Weights of a small transformer language model.
Training: a variant of Muon for these matrices, 903M tokens, 3444 steps.
MLP neurons of a small language model. Each row is named by its layer, matrix (up: input weights) and neuron, and shows model dimensions 245-340. Each number is 128 + 24 x the weight over its row's rms, rounded and kept within 0 to 255.
A block is one neuron, or neurons of one layer that tend to fire together. After each block is what it responds to, as a language model described it from the Wikipedia text at the highest values.

L9.up487 [132 140  98 130 160 133 128 131 150 123 143 134 109 154 130 108 130 113 106 126 126 141 125 108 118 174 141  96 163 100 169 112 109 134 143 109 121 117  83 169 133 139 140 127 156 158  92 115 126 134 103 115 116  97 123 118 120  82 123  97 133 147 128 133 143 140 131  99 144 114  95 204 151  95  94 152 186 113 181 101 110  95 132 174 133 163 103 153 138 160  98 130 126  80 151 153]
L9.up677 [132 148 109 106 120  90  92 148 130  63 118 128 153  96 109 142 178 149 112 160 143 142 103 116 120 143 135 129  89 149 163 166 120 120 125 138 121 129 132 116 110  95 124 103 136 161 117 103 105 144 126 131 127 104 119 120 100 127 138 133 156 166 127 137 131 105 115 103 132 146  99 138 134 131 126 140 114 127 179 130 107 122  84 163 124 105 151 137  90 163 146 129 153 113 139 168]
L9.up1361 [106 191  75 117 140  84 154  87 168 128  91 137 125 153 125 135 128 113 173 142 131 148 140 109 118 154 201 100 107 114 180 141 139 146 136 106 126 127 111 161  98 120 108 144 146 109 131 143 140 108 143 122 132 106 133  97 100 119 166 137 164 148 161  76 119  99 189 135 152 130 125 139 118 121 159 155 131 113 114 106 153 130 119 127 142 120 113 177 164 147 118 122 105  88 104 188]
L9.up1476 [115  85 192 114 132 105 113 121 123 107 129 151 107 124  90 119 135 150 141 139 101 100 126 166 119 137 133 119 100 135 140 155  94  96 155 147 123 122 157  82 187 155 112  99 142 118 126  76 125 179 135 145 119 133 131 107  75  98 107 157 167 120 129 118 141 129 140 138 169 115  93 140 153 130 161 121 156 126 143 139  60 115 154 117 137 111 126 163 129 131 129 179  93 126  71 160]
L9.up1755 [162 100 131 119 139 119 151  88 112 115 130 111 153 131 149 127 136 104 105 134 125 142 114 130  75 116  94 130 113 191 142 133 116 122 121 137 146 144 114 108 126 146 138 115 122 135 145  82  93 168  80 108 112  92 147 100 171 122 121 146 145 171 102 141 144 125 115  89 155 138 121 120 107 109 152 154 119 132 149 138  98 134 119 147 168 126 115  74 106 156 129 154 151 193 146 140]
L9.up2084 [107  77 134 102 119 110 121 165 117 144 137 158 107 169 157 140 149 101 155 164 132 167 169  96 132 163 160 133 123 113 148  89 101  61 182 151  93 108 138 118 135 129 123 115 139 138 161 102 139 103 133  76 101  88 112 121 113 148 147 101 138 133 162 155 178 135 151  86 158 126 124 118 128 117 103 127 144 144 119 144 105 131 102 109 135 123 117 147 122 122 120 123 123  99 120 114]
L9.up2109 [ 77 128 108 130 125 106 149 139 118  52 151 123 135 104 193 140 176  97 135 138 108 153 128 118 124 149 123 143 160  92 100  49  84 108 112 139 109 158 143 115 122 140 132 108 152 137 132 101 146  99 110 132 140  97 114 162  91 108 122 107  87 141 122 110 124 122 151  81 122  94 130 132 141 116 122 194 190  90 122  91 166 174 123 110 139 119 128 146 103 141 131 103  87 112 131 131]
L9.up2297 [125 133  76 169  88  79 125 112 159 135 104  87 141 160 159 125 135 121 137 130 119 138 151 141 117 167 135 105 156  93 174 114 162 102  55 143 130 136 136 131 148 126 123 182 151 158 152 129 154 127  86  88 186 115  73 141 123 111 166 154 122 167 114 104 140 157 142 134 147 108 153 127 112 144 130 133  71 120 105 114 150 156 108 129 130 145 126 123  95 123 109 116 110 126 122 113]
Responds to: Final piece of an abstract or process noun, often a suffix, typically after "the" and before "of": centralisation, inclusion, death, influence.

L9.up469 [142 107 127 147 154 154 169 140 164 140 116 137 179 132 160 137 106 125 142 122 122  97 166 158  91 176 131 106 110 109 101  92 101 104 116 128  65 117 140 106 159  94 141  86 120 109 132 104 138 155 121 120 147 118 126 141 154 143 140 148  98 140 157 137 159 128 140 152  72 150  91 148 128 105 132  87 132 131 114 106 139 144 146 126 152  91 141 138 118 174 109 127 126 138 152 148]
L9.up575 [159 156  65 127 119 114 129 153 145 119 192 104 151 132 153 191 128 150 150 105 115  88 126 132 154 134 120 178 122 110 130 175 109 148 116  90 163 113 149 106 178 108 120 106 126 109 137 127 122 134 133 149 145 149 129 154 143 116 191 167 110 122  97 101 120 142 160 117  99 148 117 111 134 166 129 121 176 160 134  95 113 108 124 118 127 135 101 156 187 156 134  93 165  94 121 162]
L9.up819 [107 124  96 137 105 153 148 159 148 121 110 107 117 161  76 147 117 127 130 156  97 111  86 136 156 131 136 133 137  90 123 148 106 135 116 132  92 114 124 131 185 173 120 136 143 132 114 146 110 103 116 196 141 159 106 107 124 121 158  98 138 127 115  91 180 133 148 115 116 105 140 122 158 105 129 130 154 154 171 104 177  99 125 126 100 122 133 105 145 116 114 121 107 140 186 105]
L9.up977 [151 150 145 146 121 160 164 141 171 165  84 156 108 141 162 146 131 145  94 144  81  87  80 138 170 162 109 126 128 124 138  88 113 148  81 143 138 104 129 127 164 122  75 127 118  85 139  81  88 148 185 154 136 105  91 101 115 155 134 115 138 136 117 145 138 159 147 137 147 151 121 131 129 119 160 125 125 136 148  91 165 126 125 120 184 125 142  99 155 130 105 143 117 123 113 118]
L9.up1203 [122 129 117 156  97 118 127 102 118 112 145 111 120 134 131 126 112 112 160 133 154 192 144 127 131 123 123 153 110 152 109  88 115  99  65  80 156 177 142 155 122 141 154 121 113 124 125 125 145 179 168 160 124 198 110 207  95 138  84 120  99 124 137 104 142 123 110 156 131 147 151 134 134 151 160  85 156 126 121 145 113 111  95 140 109  91 124  73 114 120 115 105  77 165 139 115]
L9.up1245 [146 153 170  91 145 118 119 178 105 162  51 148  95 130 144 130 148 155 131 145 128 132  97 147 137 114 110 100 118 121 126 119 104 135 177 112 189 140 126 119 128 112 193 135 119 151 138 137 121  96 159 131 135 148 135  99 103 158 142 105 170 136 149 152  87 104 118 149 163 123 141 136 119 152 147 110 147 121 130 115 102 188 161 129  80  95 119 165 131 100 135 129 118 101 131 135]
L9.up1592 [124 103 182 130 108 127 154 147 142 134  95 133 117 148 108 146 131 147 149 140 128 124  89  89 109 110  94 115 108 121 122 130 160 107 109  96 158 165 118 126 138 142 157 145  89 132 111 162 177 137 136 175 112 118 124 161 103 116 119 129 135 152 109 141  81 143 117 142  99 119 123 120 136 140 136  82 138 141 159 112 174 121 131 132 132 119 143 127 147 108 123 160  97 122  97 133]
L9.up2532 [142 165 135 122 126 144 125 150 108 153 112 121 108 131 152 116 131 135 120 143 101 129 139 165 146 137 158 121 105 118 134 109 111 156 131 119 161 138 170 158 128  98 122 119  92 130 104 138 134 161 178 160 130 101 157 100 148 150 147 142 130 111 122  85 135 174 124 136 102 163  90 140 141 164 128 127 139 119 116 121 134 139 115 147 114 129 114 112 141 161 131 128  61 106 154 126]
Responds to: Tokens inside descriptions of what a person is, the modifiers and word pieces before the role noun, such as Romanian rower, football manager, jazz pianist, theoretical physicist.

L5.up1204 [ 88 171 131 128 136 132 114  97 119 165 171 127 166 128 178 143 112 136 124 143  86 130 107 137 121 122 142 122 132 117 163  90  93 156 150 109 127 139 121 152  96 158 145 167  86 146 137 110 123 142 125 110 146 128 117  86 109 111 167 142 134 143 134 142 157 114 143  80 125 134 114 112 121 135 138  96 142 107 149 102 102 107  96 164 141 113 130 148 169 157  94 138 107 109 105 124]
Responds to: Final pieces that complete abstract nouns, usually before "of", such as per-ception, verac-ity, prevent-ion; also section-heading words like History, Geography.

L7.up89 [141 110 163 132 133 135 118 110 137 138 154 155 130 124 128 143  71 125 124 138 140 115 143 167 130 153 157 110 143  89 163 110 153 125 152 135 121 168 136 150 172 147 108 147  98 130 151  99 142 156 141 133 112 106  85 121 137 129 143 100 117 156 149 115 132 136 126  83 148 112 131 119  88 149 142 175 137 146 133 159  92 110 129 115 185 111 104  85 160 150 110 149 110 119 177 110]
L7.up326 [119 139 111 133  90 184 115 116 119  74 138 197 106 114 141 142 106 137  90 131 119 137 126 152 137 122 111 102 130 126 140 116 120 121 144 106 100 148 177 124 120 174  81  87 138 143 141 147 118  78 138 139 155 163 119 117 157 153 161 109 164 108 174 139 143 120 159 102 202 129 114 126 127 128 156 135  93  93 125 126 119 109 109 159 156  95 114 100 123 160 132 129 122 108 118 151]
L7.up669 [137  88 109 157 142 125 147 156 151 142 134 145 137 135 149 167 105 142 150 132 104 131 131 162 145 143 106 150 153 106 147  89 149 154 127 159 135 177 161 124 150 157 137 136 136 170 168 151 115 136 128 185 134 142  80  97 176 102 106 112 151  99 135 116 157  95 123 103 140 153  82 134 121 141 178 169 120 120 131 124 135  97 120 122 129 133 152 154 110 132 173 156 132 109 116  99]
L7.up1090 [128 100 115 132 151 127 152 128 116 113 128 139 133  88 121 157 145 123 129 137 166 125 157 160 131 143 133 130 129 178 137  96 102 152 129 139 117 128 149 129 130 129 125  97 132 127 109 109  75  96 140 160 134 152 106 151 127 131 161 126  78 113 113 135 136 117 159 140 129 115 134 100 139 146 115 144  99 115 127 143 117 128 132 123 129 165 124 118 137 163 107 105  82  95 150 123]
L7.up1380 [118 125 171 113 105  91 159 148 166 122 178 123 120 182 162  91 118 112 148 132 135 130 154 144  91 114 149 144 134 102  91  99  99 111 187  87 134 144 138 122 151 137 116 107 121 162  94 148 112 116 160 143 178 104 131 140 138 153 167 115 151 132 151 100 117 124 168 121 146 122 114 146 127 162 106 132 152 141 151 152 121 137 118 111 110 122 113 128 136 174 114 162 107  96 141 126]
L7.up1850 [136 110 125 127 151 125 126 136 172 147 155 132 153 153 177 119 125 109 124 155 108 145 109 162 155 143 123 141 148 122 101 105 121 131 108  99 112 126 176 160 102 128 143 119 127  90 153 108  92 126 109 149 154 123 110 129 129  91 134 131 137 122 143 137 139 153 144 118 158 166 134 116 125 184 124 115 105 125 109 113 110 136 140 149 146 134 136  68 143 154 132 110 152  98 104 143]
L7.up1950 [132 126 156 145 149 150 150 165 119 163 109 120 180 110 137 175 137 139 146 151  80 134  90 126 157 200 118 147 120 128 109  62 137 124 152  94  82 128 125 127 104 124 120 144 133 157  66  69 163 137 166 134 136  96 177 162 173 144 131 137 129 152 124 119 132  95 119 102 108 129 127 136 153 190 126 148 145 109 160 149 131 119 108 105 134 153 101 114  85 159 106 116 112 131  73 132]
L7.up2000 [ 88  70 184  97 125 126 187  98 114  93 112 109 133 138 125 102 132 117  92 167 117 140 157 119 117 194 131 149 123  62 168  99 110 167 138 177 160 111 122 130  96 101 135 140 143 110  94 103 109 148 140 142 120 131 129 100 115  93 133 119 118 152 144 112 122 167 123 139 142 155 124 118 158 116  76 158  82 138 116 147 113 130 101 162 142 183 119 113 141 173 152 114 164 133 128 115]
Responds to: Final pieces of split nouns, often action nouns after "the" or "a" and before "of", such as -tion, -ing, -ment, -al (transition, sale, withdrawal).

L9.up51 [126 133 160 151 149 103 130 141 139 152  71 129 148  86 138 133 138 118 160 119 140 116 148 141 159 139 140 113  95 161 180 171 145 135 101 116 148 162 123 131 115 107 143  91 137 143 151 146 131 138  92 134 158 124 128 138 140 114 126 109 135 133 116 120 137 110 149 209 138 148 116 124  92 148 123 136 141 142 152 122 137 139  78 152 149 110  80 109 107 102 148  97 113 166 135 143]
L9.up58 [138 128 141  91 166 124 143 129 157 110 128 137 141 111 126 125 168 176 110 136 153 111 124  99 162 156 129 139 146 130 138 155 115 143 125 130  98 151 138 109 151 108 145  98 139 105 136 106 143  79  98 142 148 169 124 110 107 128 114 138 130 143 136 124 154 149 165 116 123 139 151 114 158 110 142 118 186 105 164 152 134 111  87 148 114  84  90 143 121  92 128 118 104 132 108 152]
L9.up648 [120 157 127 138  86  84 121 127 136 127 118 158 129 100 131 139 144 137 134 150 120 131 147 128 152 141 142 120 161 110 129 174 152 101 113 121  93 120 114 143 123 146 133 129 104 129 105  51 145 153 168  81 154 110 170 122 126  98  65 115 122 103 136 127 148 157  89 128 129 143 143 133 145 120 137 150 144 150 150 120 119 166 107 105 138  98 122 119  70 140 154 127  98 148 144 109]
L9.up662 [122 161 100 141 124 141  41 136 144 138 103 118 142 181 156 127 106 155 123 121 112 135 109 130 141 134 121 117 120 139 167 125  83 118  93 132  81 162 122 131 134  97 139 112 145 154  97 108 184 153 116 122 152 133 153 111 133  96 140 122 121 145 127 129 159 100 128 124 142 118 135 160 148 121 120 100 179 128 155 128 139 138 121 104 123 108 121 114  94 119 129 141 109 148 120 124]
L9.up753 [101 115 135 137 149  90 146 113  98 112 105 161 145  80 133 112 110 135 113 147  96 122 157 202  90 114 167 168  88 120 140 151 110 119 145 118 110 137 133 126 158 128  89 150 109 142 108 117  99 123 136 138 126 119 153 137 114 119 124 116  91  86 189 125 131 131 135 165 128  85 169 119 116 134 131 130  92  98 161 131 158  84 122 112 142 122 145 132 143 142 130 101 117 106 178  82]
L9.up1695 [132 145  96 174 121 132 133 141 148 155 109  81 142 153 149 132 135 178 118 150 124 132 170 100 154  92 136 124 154 140 133 140 155 125 142 134 127 116 161 137 120 165 129 133 117 173 144 112 147 132 120 137 117 153  71 104 138 110 106 122 127 137 133 106  96  96 125 143 149 141 121  88 145 160 120 127 137 160 174 142 119 100 149 138 121  69 125 124 110 111 109 127 103 159 112 139]
L9.up1703 [143 145 121 147 123  75 130 137 163 160 152 148 114 139 120  91 165 172 140 133  71 136 165 125 127  95 125 144 143 142 174 119 118 107 128 137  90 109 117 133 139 155 151 131 163  90 117 164 121 165 124 123 149 113 113 141 154 118 141 101  98 114 134 153 123 161 125 129 142 142 114 129 145 118 101 134  89 119 160  99 129 103 148  98 161 141 146 186 101  74 134 132 128 117 101 127]
L9.up1837 [156 131 149  98 147 120 179  93 107 118 118 139 146 114 122 125 127 142 116 158 111 101 142 171  99 161 121 138 124 132 122  93 129  92 112 143 139 147 148 120 180 169 118 127 105 123 115 157  65 166 131 122 120 147 179 128 163 130 129  99 138 165 114 116 129 125 125 117 191 113 153 134 122 140 130 146 125  91  99 166 143 137 112  91 125 123 159 143 127  94  78 116 134 134 152 126]
Responds to: Determiners and adjectives opening a noun phrase after a verb or preposition in historical prose, such as "the", "his", "entire", "planned", or the suffix completing such an adjective ("spacious", "sparse").

L5.up5 [137  91 134  81 132  90 129 144  92 138 110 128 118  94 127 117 112 130 137 164 114 120 104 196 107 111 146 116 161  90 131 132 111 105 140 148 118 143  85 138 133 146 131 126 141 170 162 138 126 105 105 109 117 118 100 128 108 106  90 101 154 154 143 105 137 121  98 135 106 161 125 102 108 109 143 130 134 103 143 154 104  90 145 133  98 124 149 153 127 122 123 108 158 137 147  88]
Responds to: Mostly "the" right after a preposition or verb, opening a noun phrase in running prose, as in "of the anime", "during the BDO", "follows the characters"; also possessive "s" in "his" or "Padmarajan's".

L7.up63 [103  91 129 107 144 150 130 148 152 139 144 134 110  65 134 162 109 146 114  97 118 119 121 132 148 169 158 107 110 119 154 104 109 131 146 147 142 118 147 111 162 140 118 114 143 134  94 115 107 111 130 160 167 141 141  72 113 125 170  98 106 134 113 142 140 119 128 112 105 131 128 111 121 153 105 116 133 136 156 124 158 159 114 163 111 112 137 127 133 190 116 107 115  96 123 132]
L7.up329 [128 186 139 108 108 152  77 151 164 137  98 149  76 120 126 156 125 116 126 177 128 116 105 165 142 135 146 124 125 136 131 137 134 148 111 132 188 128 113 140 109 108 118 104 111 163 144 121  93 127 127 124 117 176 178  72  85 102 113 145  94 101 122 108 133 153 132 165 150 109 135 112 146 132 149  99 100 159 164 159 134 118 111 153 143 144 130 133 117 123 137 103 136 143 119 138]
L7.up552 [123 130 119 128  78 135 135 131 118 101 120  85 106 123  98 125 136 129 124 107 129 127 117 158 180 128 143 169 112 127 127  75 107  82 104 175 125 105 136 131  96 166 139  96 112 113 113 142  60 126 163 142 144 153 150 130 146 136 147 162 140 152 120 132 108 163 159  72 151 102 137 140 110 117  96 131 107 114 143 150 127 156 122 131  85 138 157 158 109 111 136 130  88 159 139 135]
L7.up651 [137 149 118  86 150 174 162 114 117 134  73 132 142 127 141 139 104 129 108 119 123 118 153 175 144 146 141 147 123  97 167  70  97 117 110 151 143 125 131 134 138 118 118 116 107  78  84 135 131  95 129 154  89 144 106  94 141 154 154  93 134 134  96 114 174 152 138 111  96 150  77 153 124 120 118 107 133 150 145 100  83 130 135 132  90 121  64 146 107 126 112 143  59 137 105 138]
L7.up702 [145 157 106 118 148 175 127 102 169 113 123  76 109 152 145  86 123 130 123 148 139  71 155 158 141 127 148 149 127  82 142 112  89 147 134 101 145  85  97  92 174 126 154 127 145 131 163 154 117 108 152 148 138 145 148 132 133 129 114 109  87 151  97 140 159 110 123 125  84  94 127 101 115 161 126 111 125  98 127 139 134 121 118 155 149 174 146 137 156 146 137 129  67 139 109 132]
L7.up1606 [125 148 116 109  97 124 171 119 127 104  93 102 185 108 129 126 125  89 117 125  98  93 112 133 119 165 167 117 133 150 122 142  99  95  98 153  92  87 124 124 156 119 153 109 126 112 109 131 147  78 104 154 154 148 122 112 158 123 119 169 113 127 130 143 154 135 145  71  99 179 112  75 201 115 144 165 126 111 146 129 123 111 158 136 145 108 130 124 128 153 101 141 133 182 187 121]
L7.up1650 [157  86 118 100 114 138 106 189 152 167  81 150 120  97 132 131 132 129 155 119 145 105 112 167 152 146 135 120 106 134 137 110 102  91 133 151 165 104 105 137 156 107 155 146 141 105 146 149 112 125 146 137 126 152 109  93  65 153 145 115 110 124  97 139 117 131 153  88 123 127  97 118 179 148 104 102 102 129 127 124  98 119 140 169  76 178 161 159 129 130 156 124 126  81 149 144]
L7.up1953 [160 128 158 114 168 152 168 162 188 137 122 147 165 139 126 155  94 127 104  97 131  88 142 130 135 142 179 138 133 110 156 152 126 119  81 124 118 128 143 112 136  96 149 137 111 106 118 130 123 133 122 176 100 110 121 116  85 139 140 137 125 127 100 124 141  90 130  98  76 117 140  79 152 158 166 122 158 107 117  80 117 122 144 134 100 129 104 132 112 134 153 118 146 103 150 153]
Responds to: Determiners, possessive 's and copulas that introduce a subject's role, rank or record, as in "is the founder", "league's MVP", "became the youngest".

L7.up11 [124 123 124 167 149 147 135 117 116 157 133 115  78 129 128 136 142 127 137 129 117 155 100 111 179 109 142 131 133 124 144 117 178 135 109 138 179 120 147 122 163 158 141 138 158 100 148 159 103 127 169 138 146 143 128 157 109 141 148 110  89 103  98  75  93  86 117 107 129 112 107 141 131  91  65 134 100 118 128 139 124 109 112 136 127 140 141  68 115 117 129 121 122 173 130 104]
L7.up465 [135 136 110 127 113 113 107 114 154 128 137 162 124 147 144 158 122 119 122 128  98 141  82 124 122  83 121 148 129 134 133 116 110 115 144  86 103 136 116 112 141 133 199 129 148 101 130 141 132 150 167 172 108 128 127 195 105 135 112 134 123 107 181 107 115 124  98  75 122 111 132  93 145 128 132 119 149 124  81 126 120 131 124 135 130 143 131 148 132 135 116 116 134 123 151 117]
L7.up973 [ 64 130 121 103 119 116 128 150  82  81 148 115 144 112 133 147  99 103 128 110 141 149 129 106 120 131 107 154 133 117 148 112 140  88  99 120 160 125 127 108 131 129 172 137 141 112 113 104 179  88 104 117 154 139 129 107 161 108 146 125  88 123 107 145 137 110 152  88 112  92  93 113 169 116  74 108 137 107 128  73 122 102 114 137 108 112 149 122 145 181 142 122 151 144 155 147]
L7.up1460 [148 168 122 129 181 113 110 167  89 103 170 147 111 156 110 141 133 172 112 141  68 135 137 142 122 131 153 129 167 116 125 141 120  69 143 137 136 136 136 118 124 112 118 142 150  82 105 156 134 119 141 150 151  88 116 174 133 115 114 116 139 156 166 115 155  98 131 132 162 129 108  98 142 122 117 140 118 106 120 129 103 111 110 176 118 101 144 174 130 187 144 116 176 118 120 144]
L7.up1573 [152 143 153 149 131 100 122 112 113  90 116  95 125 145  87 142 133 119 163 138 112 194 117 143 120 158 115 136 120 147 145 153 160 111 134 161 135 153 125 186 107 121 137 137 113 151 165 139 137 138 187 133 150 118 102 162 116 114 151 100 108 112 165 114 132 121 125 121 117 121 145  95 133 128 153 108 130 120 127 122 160 125  95 131 105 122 149  97  87 164 154 116 159 127 143  78]
L7.up2364 [167 145 116 116 144 130 105 161 169 115 141 120 140  95 109 109 133 141 148 172 118 142 121 138 115 121 144  96 106 107  91 143 133 106 139 134 107 111 134 112 136  68 168 117 138 131 150 131 103 158 150 119 138 117 159 154 163  80 124 142 197 114 119  98 123 159 128 155 111 161 139 124 155 125 126 125 115 116 108 145 151 127 124  88  88  88 140 125 177 166 124 114 136 122 159 114]
L7.up2435 [132 153 107 130 104 117 147 147 114 101 149 126 133 122 181 140 113 134 108 133 118 162 128  99 123 168 101 124 108 143 121 149 104 111  94  81 117 138  95 135  95  81 182 137 157 117 146 142 107 145 110 135 132 162 155 129 116 119 125 178 122  97 142 115 113 144 144 109 115 138 126 101 110 122 149 160 130  74 109 142 114 126 107 118 138  95 107 122  98 129 115  75 126 120 111 134]
L7.up2509 [163 119 110 100  88 137 127 113  94 192 132 138 139 146 139 133 159 130 118 159 110 146 123 117 177 111 115 142 144 133  69 151 153 137 154 104 133 142 106 100 138 107 125 117 175  99 115 165 151 142  96 134 126  97 135 155 131 131 112 126 149  98 120 120 134 117 133 139 109  90  95 123 127 130 113 150 103 102 111 126  89 111 121 138 137 130 141 123 139 113 143 119 149 116 103 112]
Responds to: Closing == of Wikipedia section headings (Awards, See also, Early life), plus sentence-final periods and line breaks ending paragraphs.

L9.up233 [122 151 125 140 107 137 118 140 113 126 127 136 104 148 143 160  94 103 142 152 147 173 145 100 142 182 118 122 120 124 108 135 153  86 151 125 144 143 114 111 147 157 115 115 148 114 151 118 179 119 121 141 168 173 149 120 156 154 147 170 152 143 123 131 124 135 110 154 182 102 138  67 125 167  89 119 118 138 159 137  83  98 130 145 133 133  78 173  80  98 147 119 140 133 115  98]
L9.up285 [110 134  74 104 115 186 119 161 154 117 130 111 134  82 109 155 131 144 136 142  90 171 105 121 156 112 154 111 146 103 111  78 141 100 177 122  76 142 128 100 110 170 115 131 153 109 130 160 126  91 147 135 110 144 132 131 139 140 129 110 200  94 116 133 149  99 115 110 156  88 107 162 152 173  99 114 111 118 158 119  96 127 117 160 114 130 144  90  91 106 157 143 124 103 119 103]
L9.up788 [126  98  97 123 110 117 113 100 100 161 119 150 108 176 125 154 138 118 126 150  69 113 181 117 136 113 136 151  96 138  99 133 112 116  97 127  89 135  85 131 142 169 168 135 123 145 112 167 148 121 148 131 124  62 149 164 122 147 137 141 151 125 130 138 155 124 133  86 137 137 112 157 111 117 105 104 115 166 123 124 144 114  96 150 107 125 106 137 123  96 122 145 142 130 134  92]
L9.up959 [ 89 122 148 121 147 158 156  95 134 125 142 146 134 101 138 127 131  86 105  92 125 113 145 155 124 127 150  89 102 118  82 149 113 100 127 120  99 157 107 132 110 129  93 132 121 144 107 138 113 100 145 117 135 156 106 163 131 102 172 150 119 113 150 178 151  40  86 106 177 127 172 139 137 156 103 108 133 110 141 168 109 147 133 137 127 141 116 123 147  39 173 101 109 106  83 130]
L9.up1415 [151 142 165 142  94 120 150  82 147 132 140 165 147 124 107 123  94 102 150 164  80 147 114 160 145 111  90 100 207 104 156 142 151 105 147 143 162  92 133  92 139 140 143 101 152  94 112 112 163 117 159 124 156 141 110 117 110 131 140 164  99 136 124 137  98 169 116 108 110 119 124  95 118 140 164 128 127 125  88 134 135 128  98 151 151 124  87 119 124 149 147 125 183 107 136 156]
L9.up1697 [120 172 101 126 129 153 120 120 139 156 119 118 111  58 117 121 143 139 116 109 124 134 127  98 159 143 131 100 153 126  96 140 160  81 170 167  87 170 163 136 138 108 144 120 155 151 162 171 151  98 135  97 107 146 165 106 127 114 112 113 121 138 131  81 159 126 125 113 164 107 180 135 105 133  68 100 148  72 149 132 101 144  99 123 148 121 122 117 105 139 114 140 116 102 130 149]
L9.up1978 [151 168 114 114  98 147 121 128  76 120 121  92 145 159 151 119 137 120 140 162  81 116 139 122 111 122 120 115 104  90 177 116 171 120 154 110 146 123 137 143 121 179 124 114 121 115  91 112 117 113 118 118 120  82 111 141 117 124 131 134 122  70 148 181 139 115 126 181 177 119 112  98 115 124 127 122  97 119 138 155 135 147 125 149  95 160 166 146 112 155 153  93  93 120 170 124]
L9.up1988 [121 135  97 139 170 117  94  84 135 131 100 107  97 106  74 169  83 129 108 143 141 158 128  88 139  90 122 130 120 139  90 146 153 111 129 102 119 141 148 132 141 175 112 101 114 145 155 131 157 165 111 133 130 100 116 138 136 120 159 117 115  92 131 114 119  65  98  80 127 133 161 132 114 128 147 136 102 106 108 204 121 133  93 166 105 127 155 149  74 149 124 133 127 113 156 130]
Responds to: Periods ending declarative sentences in Wikipedia prose, often the last one in a paragraph, as in "ZIP code 45105." or "technical community college."; also closing ")" after a full parenthetical sentence.

L5.up1419 [133 150  90 171 134 149 113 114 106 172 133  80 120 132 111 122 119 155  85 126 150 139  74 126 133 130 180 140 115 152  81 135 177 119  87 165  85 155 150 150 157  90 136 138 153 145 135 107 106 118 114 150 118 112 139 115  98  59 147 121 119 133 165 105 176  98 164 117 139 148 101 105 162 145 109 135 103 116 130 156 113 116 138 137 124 104 137 116 143 183 135 104 151 104 133 158]
Responds to: Closing == or === of Wikipedia section headings such as Honors, Charts, History, plus sentence-final periods and line breaks ending a paragraph.

L7.up1021 [110 141 114 119 116 104  84 127 145 117 153 155  99  51 125 130 149 121 183 130 153 128 100 141 118 112 109 165 107 111 148 114 141  81 145 116  97 111 109 129 147 129 121 160  85 135 157 129 141  98 146 116 122 104 134 134 122 135 114 153 132 129 120 108 131 125  72 123  97 119 129 147 134 147 116 107  84 127 135 111 120  99 138 126  95 111 127 148 141 123 159  35 115 134  87 155]
L7.up1198 [117 183 106 144  88 117 110 109 118 144  96 162 143 141 162 106 131 150 127 133 104 154 131 121 133 114 103 124 124  90 133 144 157 142 147  75 120 127 123 118 143 119 149 123 116 103 107 137 115 170 109 106 157 121  76 104 130  95 158 131 115 113 145 153  99 143 146 118 136 113 142 155 140  98  94 117  86 154 126 118  78 124 130 127 112 144 105 109  99 160 112 115 110 156 126 142]
L7.up1268 [132 130  79 107 120 139 115 136 128 141 156 141 111 168 128 130 143 126 114 159 131 152 106 133 114  83 132 126 120 118 111 128 138 137  90 116 100  92 123 125 111 147 151 121 143 126 118 116 121 123 138 124 160 111  84 123 125 148 115 131  97 167 115 154 137 114 104 110 138 103 141 130 100 104 127 140 107 145 121 131 108 114 145 129 119 106 121 124 135 142 125  76 126  69 130 149]
L7.up1329 [120 120 109 116 133 159 104 104  94 123 119 142 126 155 107 152 121 162 172 129 106 114 129 172 153 118 103 121 170 121 127 137 132 139 144 159 124 104 130  97 104 150 127 122 135 104 104 116 159 114 114 151 170 155 137  88  93 120 144  98 114 112 136 121 133 129 107 119 139 115 136 112 142 121 133 144 113 137  86 119 135 127  99 118 168  83 126 100 113 159 124  90 131 116 139 145]
L7.up1857 [130 108 110 122 180 100 128 139 108 145 124 181 122 139 139 103 110  95 120 146 104 106 147 133 153 122 129 112 130 119  91  92 154 121  81 137 122 166 109 132 125 129 150 100 154 131 136 122 158 126 200 156 129 144 121 134 107  89  97 114 101 113 135 128 136 149  91 145 147 111 148  88 140 109  99  79 170 134 134 148 146 124 135 125 186  90 129 138 137 156 117  95 129 125 133 102]
L7.up1963 [174 183  96 198 119 106  50 126 101 130  74 126 117  93 160 125 104 132 116 166 162 159 163 130 156 141 116 100  99 139 133 185  88 116 167  90 157 163  99 118 103 127 121 148 147 151 164 103 140 110 136 143 112 134 137 122 112 162 135 163 119 144 110 138 105  77 139 127 160 140 170 121 154 144 140 150 103 168 107 112 162  83 112  87 157 111 140 122  84 141 134 116 101  87 155 135]
L7.up2505 [161 167 125 164 156  90  86 116 109 139  99 132  97 126 117 137 135 107 125 102  65 112 182 140  93 156 127 119 135 128 120 165 110  92 120 104  92 144 148 124 153 132 155 123 143 154 113 120 103 130 125 109 157 108 132 113  95 143 160 100 138 103 177 137 166 128 147 106 142  83 108 126 165 156 142 110 127 114 148 102 123 126 100 161 140 104 162 148 109 132 113 133 132 161 122 190]
L7.up2529 [101  91  81 119 134 172 108 157 106 144 138 171 141 140 133 113  99 118 100 121 109 163 111 134 147 101 153 145 128 121 150 157 104 111 150 115 123 123 154  98 110 103 146 124 108 119 163 107 143 120 119  99 109 147 149 108 150 120 141 104 116 126 131 136 154 144  94 105 106  97 109 107 105 136 152 105 149 181 133  98 141 128 150 140 143  81 161 164 126 106 168 110 141 106 127 186]
Responds to: Definite articles and possessive determiners (the, The, its, her, their) opening a new noun phrase, usually right after a conjunction, comma or sentence break, as in and the game, Then her husband.